MLP neurons of a small language model. Each row is named by its layer, matrix (up: input weights) and neuron, and shows model dimensions 0-255. Each number is 500 + 25 x the weight over its row's rms, rounded and kept within 0 to 999. Numbers have three digits each.
After each neuron's rows, "fires after" lists the tokens most often just before its 100 highest values on Wikipedia text that the model never trained on.

L3.up887:507469478515515471454510533499475511487481500515472504501443529489511524519520511537493466479485532487456510454543499494520494540437517517510495515478501526482454463506489472498510500492522537506504489464494483493474492512485504506517490485503550497514490534454512528501501498494567487570479491511550491534469482523494498499480512503485504467535510545500474499497473486465513472495498467476482520516459518458522543549486504503488470516470517521505555559522482508466481488496472509499510532552501497518475506503483469474507495533482479465508534507521483463488546494484473505482529525506528486517451484532532489523523517474492498494506517545511581487521485439491477468505464499509475468517477491508500506457470547492541505503514519475492528463485520480496509476503552501
fires after: " ", "0", "2", "9", "/sq", " women"

L3.up657:491508479501494526513473486475544526487479491531495502507512511498475475517520480520498517495510494533502503532507523534529513550507513479512493442529506497510538514516519486506499549472496490488450529489474531451491515546471491516518456477472496535509535463483505498523505512538530538478569510496518491527480449552543501500517530464533537521503508514460499481482478533484514561488484543511519492553498520488493502497561480505527503488463538513512496455484533469474483499486473435498502510464528507494538516458448464498498477488485492527507475533465492500490474434493493493526532484542506463507461460484489535508516472435517499471468495493515514520507494498498440493488529465473473483452481498486508474488520495501509515497529534510503525482498498494502499496474519508
fires after: "1", "2", " that", " same", " following"

L3.up623:476486516492489477503508526513518492503511516486505535512487538505497486486459497480511502468478509487497477531583512466442462507514515511536503483495527498475487524468538504523535479545491473497492452509495535522493475488474477480501509441468506499505470507530459487477469471521457505471539509500495510474550479504510527477543543490492535497491535481520463500530532487482511505507514477459475500472497471524490500470493524559498451493523509470440520481499472557511507499499492503507473465501467495499549517521474502507453503472519525501507522550505520508504486537496473495495504504495488493494523483430509502522525418481466518472509507541496526500473516474492472504514499504488510526548508528550543515520542504476477530505537505507531537496499472523514509513482446530
fires after: ".", " that", "1", ",", "0"

L3.up341:503490490510524545543492509494466495533464475537499496505535507494461535518481463493518500497528476524505520519502528528523486499509531492546507507465481493512523529496516498479486502478517440463535515467459509487491466522507461498497492506502541487530494518516500510507521432497510526489501509487500523490494527510518502516449492477467540518470498529494549503491484518456454494510493530538534469532469448513557460527486466532450519491523481498506498434508500495474454476491529510500483537569532441523519507526502477498489483491488508513516480475459495504513517528514486509477510492500456446445482525524487484530528478505547487511464495527484497520458526526580479514491488490455485484475473465492506485483524486496533490519480514501477503530510526519496478489496505469
fires after: "2", "1", " ", "9", "3", " April"

L3.up476:495485526534470489527509505485438454524523503498495478545490479493503464511485527480479508491504459469539450472497497485485520494495467502497493515468529506472453483522494500530466478467505479508514497515505489537469505520468495490549511481483539553527569486515479550497496492485496510516505510510475518526525488561483497483500512514524517475482535503497486460529480499556557516491481492482494468496482532513482488467496488520511498462540527561493528492486482488518501464499482539545485469543505496507491502488538459495555448456541483513519469463514501547501481511476480506511495513490538512520496466517545482504464472505518459486432515509492530478477503510503488497510513513501498479481498446495500481535553513495486478537517534491522524522483560497536498501469516477
fires after: "0", "1", "9", "2", " No"

L3.up660:461528500490474523472489512491550476471508451525495494522513455548511497491506494544492478461548504543487488490520494469536517485513492458480503500524487488483496478474488487415514493463515460489512537506472513495525509461468497488493499483535544517488510525570548458492525504493476506515473495505505500473524533479521481510502499475487510509456494485523548494495552501523486445525482510480496529533472517556506522483495512501490503477477478542499529514515446477509521495532525481470521494478498504521478454521526477484576482504501505522455507496502476522527518477491520484509528483504534504493505561518516520494479504485507503512515504544488477505498508511506493475484484503487474498404472470457501501518522526484462507526484555491502497483488513511521461530505509543
fires after: " January", " February", " March", " June", " September", " October"

L3.up343:484480529496486524514508550517533508469518447469530522526520493502477488415505519523504481489518515438535495497512527529518476492502548494496510492525551485493492511472503506471524492458454486468507511478483519513495542471480493512499489476530482500481490464494516466532516507462520491485472512493436528477530535515523563499506485448502439514480489501480519544523500489458452460478493520495489493497506467518508474475530477497479525506498511455494499526506506492518484545485458536525530489512480519503493496489495494513523508501515469549509481517515537516508534465562503462537533516502528520497476560469488554553499511496507506510491539494534472459512504511505488465528458501455536485471507496443502531518506521509499500500519469484497509478473508512513513492496466515
fires after: " ", "8", " February", " September", "4", " October"

L3.up469:486503516516474531494447484513507536536452480497503484479477442523521533526530495481484498470523468512555510460523529494517497499496539512448495459478530503530553528499498550468449504500511457536526500448521510510475480550497478490499489436485484498513482506497513512494492469529512504500519506462502535505486506499520514490478465518487532510481538509467531515501501515492497515486464530484446501553483493513489529537499476480485514531489493489509497503522506488519505476533463455520521486507522532521511529498466521549546513527478543518486475519480500516453533460482482498544522509509494496443494541509486495481509492493492446488498513499512558526460517460448496514475504510486506465511519468478449540502514516457490518553460486498518487503476483489525495518493490495
fires after: " and", " ", " to", "2", " until"

L3.up733:504479527492511526505545477509518465485532485490521466510479455428495512521491572475512471526510523540516517494489485500539468497472497486524469501522517488499507514508490514503514506499475532500434495470505491487469472532540547474488506488496511467488524512511497489562486492499517522499493536474528467524494459506541496494478469473498482513481501512471495573497509461540497536471448540489512466528541493494485531507530507481492550488511519460513480431498483483500479518497531496506543501495524518412506493496502523514508458497472506516531495517437523482505481501535495474543500502484485487474455516490488549534474519486496517486521503527489543516482507487513496492510470506514501492481495523507510526506519479509520473490545521445477456527471486500463469523533504484
fires after: "1", " ", "2", " No", " mid"

L3.up470:500462550525546538515448513507503507508457512513502461476475495534461510483527487519495484465538522508498519519500463555464492496499478515459467471482509517462523548543504492500474513523550472442474499496514470447505494526506504515485492555464518493509513505435505525484459559438495529508488539469507522527473467517467487536510536494450516484460513500473528512473506461508502508493464504490502529494503506506472520515462526490551520453504490487495560508540519516494495501492487466514522519499502453480458540545475508498535506486533520495503521472485521500475466516546528468474503467504529511468495503477520514522497513491479496477510481510478519527485484515521503515463489518514516540492477507479466493517513494478504543509501511490511492522471499532486501486537456486
fires after: " in", "–", " ", "1", "2", " In"

L3.up430:544495505538540459491482491519532499489493467501471520510502471518472490520512503494444463459496546476509508482514473531510532496464483474487522514534505525502510524515488549547503526505527501540550467541504471526474436503507500458510472450525466457511483507512504531523496485502499515513490497487550544529498524506543420479519511509482543491461488494493449505538500508515505497466496484485513508478503511507559478511494495479462501524506497507493482517487505477498501496512482521502480515479492457488525466516474472476522480484487523533496526483488511507510481544480476539508503524502466468496504529549478503484447458548456491574505520474493537520479535489470501537514518521508479497538562489480512478485497524467526462481500490502498503461497501495513513478481520535
fires after: " |", " ", " (", "1", " /"

L3.up37:488451483470515499484507528452502485463495521481498547540504478458509524514535508542458502518531531488498470452495526472480508503511519501514497457511496500466539507529503482493476491454525519503458467481518519452488492494491512479484532502514515487447502485475524494549488502505493490494520506483463529456521509478496483511477486503493507492519522469509498466511499509499438557493500528501516476596465560500501528494540526501470530455504478479503494470498503488501473504510523483518450546508511490461479516509525460508520501483461507453528457527517472490520507482546523493533508485515514479489514442536533514539516527453513501521488514502545552469501491504496502442507506501505507469512521489496497516504530504530492496504530499458506503526460534516496494462544485480
fires after: "1", "3", "2", "4", " |"

L3.up857:438530481497529524508514488466453507457497487513519481479490530492497480520488542520493556500497482484514488461539505443528475508484522473516505510516491459486520496527483466475513509466488489510495489476490491541499500499511508533557475497489517504512495503512487467487469498505493545489541505485487517567549456516470521506466497512493458498530524512529473501522477479483498541503486486468478524562445523472522497533507488476499449530474507528521509491442506479543487497506508463506474501538498494558493499478496505536487498461472534504478497569492507529494531518447508527487477539501461490495475486515486538499479505469467437505484478519545538488529480499476508523526500469496469523519543494478511516492521494502511497511510491466522518503496493466537481469541458515
fires after: " |", ")", "|", " ", " |\n"

L3.up23:509499488547531533498516502503477501547526521508441489508528471527484487463509496526454491480485515486475480454486469495517552542505540542496490491480492509494504499456502492502504522496506506547490457508498484494480491493546496490496477490508460441514518472490536484478500489490534476513515531447502482521531476544518484453490519454527527514511488472481531479468488478509483520525478519522482470519528540484518465511502497435517527491547517486529533445523509496494511465485482497528524479518468481465516511535474468506523421491488477498509489515514505488508504488561486494530513558504514499490496496502485464501481528534535489519522523469532524516456495510517465498523507503470482532498482499478465532463492509483525504480513487509515493516512539489490431466571496487
fires after: " ", " J", "1"

L3.up190:463410486474511482440550467462510455478470518481483470525454530502477534504537515503505515485534491474499476476513481528500491575517509439487475467511508493475512480509478505478507489502508508523453509499543502515471466516524522488514528459548470508502459471475552453519517499532477530527518509507492491511491518498538509508539492535495443485505519516490463468502468523502481482535499544503561519530465523482511494505459499513523458493518484489461474507512488514482527499493498493504536517466517519520507497500502476522529499520523458529477514512472533511511489489512477459515488516484481527496514477502512519528514484532513500496485477515520545490508503534540480489512534539479500482506483519475453484443532522506508493462513525498539526519501464522498526502496459491
fires after: ",", "2", ".", "1", "5", ")"

L3.up137:497472519467488520474506475522513429504503504535489498554521509502489498523505449525482502548527516493499504473501508526526505464520488450509502513539473511509494493527493471482477528497525516512481503504481519500503448500518509485420531481485548476523507463528516505504497503489504506527483490448474476498479465504498483497464468522535503476497531494515505487513490498471533446489476464502517489512470473505542464552510490499483466481511497503529510482500530517525495485495502487578547524508497487453545497545506484476489473496483508542506488492507503517506516505532527534548533536535531442555476471515500452525460495483516488514448517548525519521524469474520474513489497478545509472507498504485467475461507500503523459551469525498518529491463492517479519481481487516
fires after: "2", " as", "6", "4"

L3.up122:523508551493472574521480496512542489510467526499501502499520491464491514521538470528538488512496514545472479485486560509522514524489473522470504511508456474507473529517522483485481528475513467544515513518498484499452490503458476509461541502495476481530466491457481480495493506496563477499511474465503509479495494500492552467493524486497488515522516491479499492491481500477494508462502504532498426482509483472480491559505461468493539491430538492499495482522509510522521511508511506482481517476495517487496480488552463486519483515496461505498513488495483512499516498510487496489518476490534522567482517522540463529488509520472462528530483544507517451511540485492543508504531512488523481446514457486515476478505472437525482523524503501543498547468528505499532504456515505
fires after: "2"

L3.up465:502504498537490535483474521527514534486491536484464467512503502487511527496528505528507488470475566475486464462468472483521518486490515526517510513484505479484510495500512454535513518448530521494499505454492538498509478540515502476488502509541469466505487507456484472450488444529501488492512489494487485499465529483577497468475514482478473475520493543500496507512536533538523476436504478497510498532521488514531482506498480528479482532487459491534519472516517460473478500488526511516500466494496508472484430485458523565545506495458473512488507484537510490533524506553517472542511491512554499447505514491504479516527481482507493487508508530484513497499496521502476520499507547468470496500518513517486487510491448529519478483544516472559538533487484483530519498495500459
fires after: " S", "S", " F", " P", " L"

L3.up335:490494502461504507511522485472526510516515522493540443507498495524498481499520513512488482451503504516519479470486494490473540549498551485480512479468507506509533484504464474465473508476514550444533561499471480529481529478498520496534513487494501512484522471527534460515489484520493518538497504539485518507513499462525513508512497481497514497514556535499461548524491497496506540474475500555521495527472504483532566463470472520491503552457502512478500493500519519487479516525508519521505451485488465513520553463480490571511486487488522429484482542462498526523482483518471522532464519504503464488519487503508464522502500483489481567505505497457520513499532502495484479519459450474534487526494490524489518483498490458533500473451489470491499489510543510471494485492512513
fires after: "\n", " |\n", ")\n", ")", "|---|---|---|---|---|---|\n", " by"

L3.up471:489540462508538495498516497544431496513519502479483539491517472529472474521524467464488501497492493480472468531574492517504524505545535438518448506454479501530502504530517526520505503518476482521538488512514483488474513475528478495519526493473524517515558500470490496507495514466491507445547549478500508539495524518501516519477497484493525539471515522448480476506443521509547473508508528510511472466505513532516522499514536512506460492492504527474484479485514483458476487491496465503502470487531504468516481521495488572533476504513498477523486503523460445490485502445531521483580494517481496479501488506518475492477510490514482526463478459521485495478498515511478534512499497506501477525497478536533507508521488482536505491490516490500487501498469496471553462452499500
fires after: "1", "9", "8", " first", " in"

L3.up661:549520490549506510499490442478485443494491462511471457508509510539484502475491497466549524487541517546496496506465486512494533498469489521501492517497557515513459482508516518515495487484469522529508505512526469514531514484496510471521477486476450446536538495526503483488495477482515484510464506487477495482522501501532553500474539507499507487488460491515511464498456461521477517476532500515484487495503536470506461479517503482494490492475496449485510471525471487543535476511494447489490503488473505508529528522552510494500478529464496450433447499493530477511487500464518538530501555526505487506507498479490480555499519553535512467493491489504540508504519555536488509496507504518492550511524492539543489479516475463509492518499477532504471525442479517482473502506486507
fires after: " ", " |"

L3.up253:484513525493548473540516518504510537507466500507472495533518477513511461511537474526491481498513507491474473444511498528478530570456469517466477515494504509493487558542479566503518491560465508546508495512522505472509496515496488489542487494527452520487481514555532503514469468507506508470451523490495484531540489487534496457505514490480523472509529520480481506507487479487489533544523479467464491466493482531525530501465444493486530472487480516538463496469531429521497504507516511474506502542485492464504526514524508472499478489485489495471478477465510479528491503524483504495456519533517505504467550480457477554521515542468500487473490509501489503496494517507478463532493472501500521496489528534502477472483521500559482482499511481497547477511493538495499519502489460
fires after: " |", " ", "1", ":", "2", "):"

L3.up745:535473484450540508508520469512467488511554482521492475550498555493489528500534514479454472526523531466498512462514506500510521512503496507515539511517489488471494529537476518452515496500473525490457516489521476500481499530513550508496516507526495496522523472465543523514514494493508484517483507478473499534480489492492508485506510512506532464475509503495465467528475511535476503476494500516498480520487541458526455464484490498531531487514514491508478511499470472487510493515483489491492525530481489504514463474458456561486459517459468516511530501486534537536474501526506528531520513525509502487456428506505500485520510510492442531492499513545501470481454458543558472522489494530454494526491489526511467500474468522481474539437507460496515514487510536495467452510538485
fires after: "8", "7", "5", "9", "0", "3"

L3.up854:455491470494500508469499497512502493507491504547489499486492517526514539564502512482469489544470538522543519495447486480484442525515476521533522469494496475500512484520468517474496518505541514466531507509493506500485525496554526507517518494539475459487491469511512500481490505488462521497500467527485478506486481454509464551488530495496500499574475468496487477531519493491470501449525492495556525463529500487531531470469526499512511515511536477494490507480511465497530538460525469507504467477553553500523471532493526484484513472518493502473477538507501543505468525454564545533522521498492508511507461498520472495470550520502433514497475489495488506489502497518521465502471498442512500482509531495531465491518456464472486491497500494486509494555513518507486529516495503
fires after: ",", "6", "0", "3", "7", "4"

L3.up675:523456503498472492580504490469489516518520520546481525534527534497513486531502553483439492452500521499454521468492506496521531496491527541472493523537507517493502542459495452494513499530538525500487532519518485498494481499495466504458506460488527499500490533498508490526519515464495494506474502486542503524495546482458470515523486475485516516487500482497474497521499450485497526484555470494454502481497470469548492479524495532483496525509543503523519482530477513517472463485485509485464465536481453506549505480538493496519535520464530497452502456551495488525494507511471482494501453519479478508500471435501497520470500510488475517493513495533503516523502460483504472495519470517543536547522476497493509529515544499472499486496469465513482502496516523527457504496527549
fires after: " |", " "

L3.up1016:514472516471508517501477515491515516504456483483519488538502502475478497480501515450498479512513509496515540509521509508505483578480484470511495503508508514463499556521494453451491491488530482491513514432486519519524529516515485483520492459494483494528540518446511503508486493481524537469515547532500518529514475523522513506503528442503498488438498521479481522517508495501508491520452538487519454526514487525530504526473530488522544497480475510489522504527472478529489500479502476541489521504523523491498487469496479484525508481502463499527517465494507497452528485518559478462534480530552458512464493464512537524493483488471485479542503515467510490494474545553460473460541513502468457479524481484450466503545493533527457512492549509502495451482495485504508507491499493
fires after: " ", "1", "2", "0"

L3.up85:472512537490519529491530504510486504488484504505502538525486473560484469459509481533505517497473524520528499518477508499519559501483516513496504514448512529502488482493497488548497520495508457530513505519513524527513463508491516472476510517497466500500535539527566559509491509498562505487423481542468508434518541468483529484526526459455485567504488508492492486446499465509431499470493515508495464519499483509496505543473500498505512512538534500507472487504472494498519483457484462522462501481506508493493479519507495466490496541504522500490556529488539494491502509506481467521557496478473538483475522474513496526502501510523468483504509463517490509476524527480500454495469514508519492491482506477522508506492501439502499502446504509482500468464541518542465474510506478
fires after: " ", " (", " \"", " Un"

L3.up392:549490501495505489478504522514450443467485506495519500532533477480506500501520528480495504531536541470529485509488499520491509510479497515497518495485526482523515525529469491446491529550458502486473532471521490485534524502444477482484540528523503527519525528476515516528539516489476495530502496484506498485528459477487536498488541432496515511506453495483480483476511508541502513464499509501497487485535509479501521544508514562530503515512482533470468499460493490521502449501478494588508495445474515457511508522503480510529549497518522532537496491501467510494507500510508484503477524518520541504470445478513524535431446503499488500479521483509496493501520501517511506470504494561536465539489497494519472477512441495491474507452512489509526497471484505487492484477456485
fires after: " in", " In", "In", " ("

L3.up216:540535482490524534505506495505488504469538515475515506492494524494516504501529500486554502456515521524523497504528411497479534518531469497435535480473474539500522485489467517523492505496493511485501512484555474504479486503506506473492516507420500494520503501458513483470490477493481479487551493535509488503483479516531511545511498490494538456509501525494545521470495492494482503456452514502465472484535477505558496523518503553490548484520493473471485551527519485511524502537550470499533509502519518495504509543476493450515513524493506515507497501537521511506457536511476512466486518481502475529516489509504499501478440476508506507482509425508499511520492541498479492443494470477490518530464485535512502511469448481510496514505527510498512439503516516503460516469484525
fires after: " in", " throughout", " within", " sc"

L3.up260:461480448534529477507509516528541484502492505523494482504509525487486504525516474528523462531515489489544499480514529500490508478501531468494466471509517535495536507583567510508533510515504488466470489492514472488516517494551511477527499491515444484521519495436508521495500541464509445472500498488501480518520504504487467508489475498447539502476511480472550478521494541531520481507469491478487500497498508515520471530506503458497527477492485479459511496524491551474479502481529484510503570511531436496536464513510502481507486495495497503466465492476472472531484469507494508451545458509523511479500517512528505524487498511478502470486522501474536556447522466515498509505519570514506481498488494465480466508543477481491529473507523482538496514490509548510465508513491512
fires after: "1", "–", "9", "0", " a"

L3.up777:469547490508503582478508512469511489487513483494464484496515480453503496515478472505490518454487466509473527479527479526492524501476485501499473478496475509501522529528496475470485508511511486508494474516521535484527526512514497527455526508462514516510531508473483483487475473514456544451530509454527461477536479533493515466501529531521510507508473500488508536442502452533499548486477495493494507547467509450504495520514512509513520478519493505481525473439485470475493543514530522533494478505514501482495505532532519518493518496492500489481477492505483495516505498516529477469471522509511522483536529533466524481442491492460483518442498506512520544526476481519542525487436551515520481458529470439496509495505514493525535507529452494527507539459544511474508532509487480
fires after: " In", "In", " for", " in"

L3.up126:483510500477535514460518510465480534482473527526524482524509446467470503486499470494540473469497536525508528542499522520522522515509490488512518504522479473501507529500509482479524474515501508498526484501491505508476540473437486500495497525493504483469478527504491504512530513468499468520472516550531477513513492477485520527500498486453496481479488503473522517468441494528515514470507476551487474506514526534512497466466520506490503463498457528447501510458468500472523525519482480513488480479497488451500478451519483481517498514506501519524578485500493498530528495473524481504537530477574547496531486537483507464447459549526498495502495528495473527482507532509530489482438492550477518455502450506530480491474522510506495508539502540487466480539492479486534507462520503
fires after: "1", " in", "9", "3", "4"

L3.up742:486505527467555492532481518521472447481545511491479491544508521473501507514539496452445473480497513493495449499506458501492461522520489490486446469478498497532503517534483487510474500548449485498495521518537531505492466547456522490521472497518485490498500477493474502549490545531488439538512495450505491513482472541498478527487515503503522491447510490508511496490508502505529494503495496462488487471505484543504459496500493510494562480509507525473488527507500509506497460516497484472500502484524479456526565531481451501495506471508493478521514458469526547522528501481498484526539528542547500532463480464532502556537486516475475509494497491508496505499496534488479493502511480535494484513527467497535477510474533503520539534520497481493503473446497478530488502556514485
fires after: "9", "0", "8", "6", "7"

L3.up498:535504503488504531478513490550529530512465465485506494528505555462496525491500506473477499533509541492527522496516466492472508484534546523534482455470505560511500535487510509481543458489517512506555521499451465470497481523505505526493463485512496476527532514544525495496484479522502505493488489530469530538460508498458475475526523493503526519475558469495513478477527477534511460504516472517504479515499506511492490495457467498510540554491488504479498490494543531466510493457511540510491473491514490483485488499454504476520521456502525500476510498479530486465441504491480477531504510515452486469502518474491532555489468513500447516541497491462466510539544490519531508515490520496521520486503463445518470454531499463520514514488507504472502473462495553485511522507504484
fires after: " due", "6", "5", "4", "7", "8"

L3.up885:490484533507524491466490484469481538493469519512525486457463540514493456483497518457491472462540490508453484541489484527567544500515536507479530488483502492519486536463500480519501492508479490495486509528489469485507492512443488512535475510515491525500504507504491469519515479528541503485537527549475501513538532505427538473500480475499511492483483508505484510488524505513468511516503492538488482512506557505493560482517489529486535512514485522527475486486490466490527533507493442518467465529469514492513484518506483486516467462515482474498527533520557486462468501508492542489499559452472500468496535482536513509467507494526457498512525481475556499478488542493529525505502491516465454492496483453499557516521536526490515480518464508486475491476497511481497540513476513
fires after: " ", "1", " the"

L3.up556:507521500515460498457510505471485460476487498485505528475513501512528471515484555503512506483529510541524524524487504478530510473483522513504492456505506517527491549504472517500491489476476555494507485499511546504519488465468513499505525509505451495512520495489476487514501534475499519534480485464512483481477501489511500487524534443464505527455478498543504521470510486475423559462486509479472521514488494496498497526486521468505538549472495497504526494488474513501495509516506468523524463487488506484518500529441462553547494500527468486513500488475492486528521510500514530474520524472521461535472515506525492559503542519529456547489519449515542467510470471537506491505458469471506519474512493531501533481514538469526496490479461471495468556488469545508479513503448518
fires after: " the", " in", " a", " at", " The"

L3.up867:470534520487519533495507481517478461477484493514482476487527470504485511545443457500491497449509498497501452516555536481544493473467517481468488545473462537532517525518471538502528555499485519492524478493495473502514463493523466489482509496515480487536524496556544510537511486479466487498436519481483476504463479491495521498500509500483477488440504524546486524501524534463487460516518500493497467507472516466502490486526493456553501472533447490539478490505478452508511525517504493484516473521483515477527528494526477510519486524517528509475493518511529494544544512497492483470479528527526468505503539516521539537535510504484495500563486491447516530466506505509526514482457507479540486500480505521489514486470484499479500552501494466483477522502503506446478498517489523
fires after: " ", " |"

L3.up930:512487475514478473511508495458475477515482483502511554527496488463532468519528510519489541475504520520516485494463483508478544518498506490519517487515479521521500527524519505467464475497491538507520454522527471530512509479471491506525470438531464545525535495488505462506528537449482469483516506488487526512509524499503510546475525502517515513528435519461543502483524460519493434455482542541517476505507535447495532473580536506530505514503515479504523502490490458512521522507501472473510506515559519484480496546510492476504480513522508469471497484525508501470499483511451546499499492468497481544502491541497493518533525467537480504493461475466516500497521503495492468499521497459511512512505494489481526552475490496534475462456464510480489458480469489518487506524477487
fires after: " the", " in", " of", " to", " at"

L3.up51:534490482481480496511478509508483448528538480493497511476510495488490501519521507491502494477518509492496471532498534482500449501457465524469489504516481526512480556501484507527525483511533540481499513479529483497486491487542512476505513519517490491485521491541494495495448502489501508470441554500446505481505455487487479495509503475497511548483500537447462512465530483478494519526508491515528502509483556445463515497529473474487526552515531418530461496550511465507508489514514491569462506486533481515509486491541503472541490540476531507508484528514497470508482509480509527536475452512524480525479503519456508517490511424505489477517528480505530453528533472508493503510534532531492529487478530485516549477506521479475493496463487530489509484465485526497494494527513487
fires after: " (", " \"", "E"

L3.up999:472500504524492469522531466559496483513529467525510457484509519502521502527455460493499500509549506520520470498516442511455474548472432533512489481514509494539511497526481469494462496524514511519468510467519532501494546513459512490480479485533500483472509477541498519484492485495538527518481499498492489455523539493454532494530508515482506526506532527514526528497503522486462503518508465429517518476460485505514500506500519521481488543474478536495517538540467508510512499548484449483513458527513516484544507537497531499469449493493505530506497489473528506467511476470452511533507500527492506480472501477532511461507493505482522476492481489502471479468474500474522459524511508496572499491476500556530502528487507502543512495484475501487526507500525513504456477482452462
fires after: ",", " of"

L3.up202:510489476478513507535521485477482489530481522470540534575509500489519530477526512511464466461571515476531498494521514468532512519458474482525504469501507506509523509569509542462496537484519493478502448469470474492462493529456495528509478459502563491500523503499489514538476487497486522525533506487483549486473466538478446511495450512480517523519533527527505473516481455536493482497473501484480464571502565532516466478476514491474480489490498521509469490508499487482506437536480497516505497494508516497498507484452472521500514552484512489525529520510486507507488510554545491536498484504475515488489444473507477494484489504481476508467486491509506512493528491527509505510514480495492522521508489491508487521528468489491524538466528481459524519489499496504512491475555489
fires after: "6", "5", "1", "0", "7", "3"

L3.up406:486498497482510527514515445484498525507487544525472484479458489508513501499493501516515477472493491489538508498503438562560510486486516478462495548505487470495524512468472528499475491511498514527504491473477461461513556504502501474533527489509537533548491510463506525498475435502517499568505521466493481494518497477515443506483499508489539493505547537523492492462468504502486543504486540494502465501506476440511473515450482486497510485487541484477542497527505441478496493500521501498481541491477507512487486545516493527501507534504493494542500503526534455529490483474463507492537529446509502498527508523486510523538464513491492512500452514488518511514538512494573504498468465507496473533478495530530485484452518481526474543507513490488517467487501473521508488521502544
fires after: " |", " ", "1", "0", "2"

L3.up390:480514516512481508468463506484503472504493512493528537517509515492494495489496506507492523438493532497463481484488488505479521459474485451502512516516494502499459510517454488545468481502532457496492482481468493498492517455508497511509497503515528511511496506478546490496531559545507520473461500479482502489531500469510500529463531447477474476497486465478522504537545463477450511497515500470468532494520478532482550461487487449472521477511514452547513508493495492536488484483473487459540499511492557521462521502505538505514531464515541517473527520503500484471491478450493500471562522480490504491468522516513519531507494530547494476510543518527517504511513519505513534461539535551536515451509514495519535513511531469474475522562478517484496506478456486498497502514483456
fires after: " ", " \"", "romosome", "1"

L3.up333:468497473491521498509474481523499539476511538494483512548503502495454503519543518526473470484547493475524508500480520527482496511485521476507493513535513498487477492542536504461495480486515549440505503512491516500507500475494505509465507499515518483457492493468494536524503498527465464563557482512466506502473532545475518531488478514502513467538527451494518481479476531494476459509476495471491527530480538487507463479502499522481493509513487552494477528504505474513507448489469483485458476510430463458511496474506498529547555507515506517499520525496482515519498453512504505500492532528547502455505469553513511491473528501512498538476534502490516487483461472474483475534441465533469496517490464487523484528522495478471549492494482503494514459545510512493486452504527486
fires after: "0", "9", "7", "8", "1", "5"

L3.up666:501531481468495536525455493504503488491498500504532524485512516484549494513518516489457429529491503482485483482516504520534496465520488467542509512490482473509474524501510519460481490487481518537483503466502519509480529486493519462479549505469541500466504500461528501541506514493487527520544493474535486530494513479508486496458518533523489486503513470490509501474517474494520518480532488493477463490499532504526504518464464489538502484475515449520463497498496486522480484506539544505483556505482517535530499476530466539526513449491480501464473510543512502561553475479487539445515462506546471485491477505494511509507521471496487525480491520535496475488494466512542446503502471557531526546523511488554510468540469515464513477500491485440509490496492494507478462540529514
fires after: " |", " ", "0", "7", "5", "8"

L3.up49:480467501510550516545494499482488466496515506507516534504499467487511480490503505490521503464495530464492540497504511483482497490523503497507490460540538516452498508483492516501490534558493514555484511442486525497454497500518486514540511449515515502467492502530518504457519466528467468524453517509535511462498503497485509495523499459469479508455519498466491529505494506480481513497577490481466473536472480487545508488518600476502536517538558489484497501485479511478492512509518506527489509514468474500494531503504471505500444493525479502489456488507527523520504470504534520502519501535459517488485535480518492473452498564522522484528514490501486520514480541487473514455502510483497483517496517506518486504496569493488503508486519495436473515508493473502472496512459443
fires after: "1", " ", " =\n\n"

L3.up972:517446487506513501517499495490488454499465487525523521467520512511543453522505486503505515469540503502491491486497485478495459493492499505529511489510480510482521464470497512507504531514561489509511451548501510511517508470520503470514456510521478512497481534513492490513500520539503514526528501485467537493523486507499482512476516472506493514458539455509537458472491493532500559524494546444496498547460558508450495520526491504520524530518481463516524507496483498507485504518545508520518510519500484504475544519477526505551531544536471536494456481494480513535446489522509528439503492445520506513512478481491458522483526509484475494465517467493522523481461557501477454487538528482519482483526517484484540509501487542482468470492495484511495416526479517515486503500501506
fires after: " \"", ",", " (", "-", "—"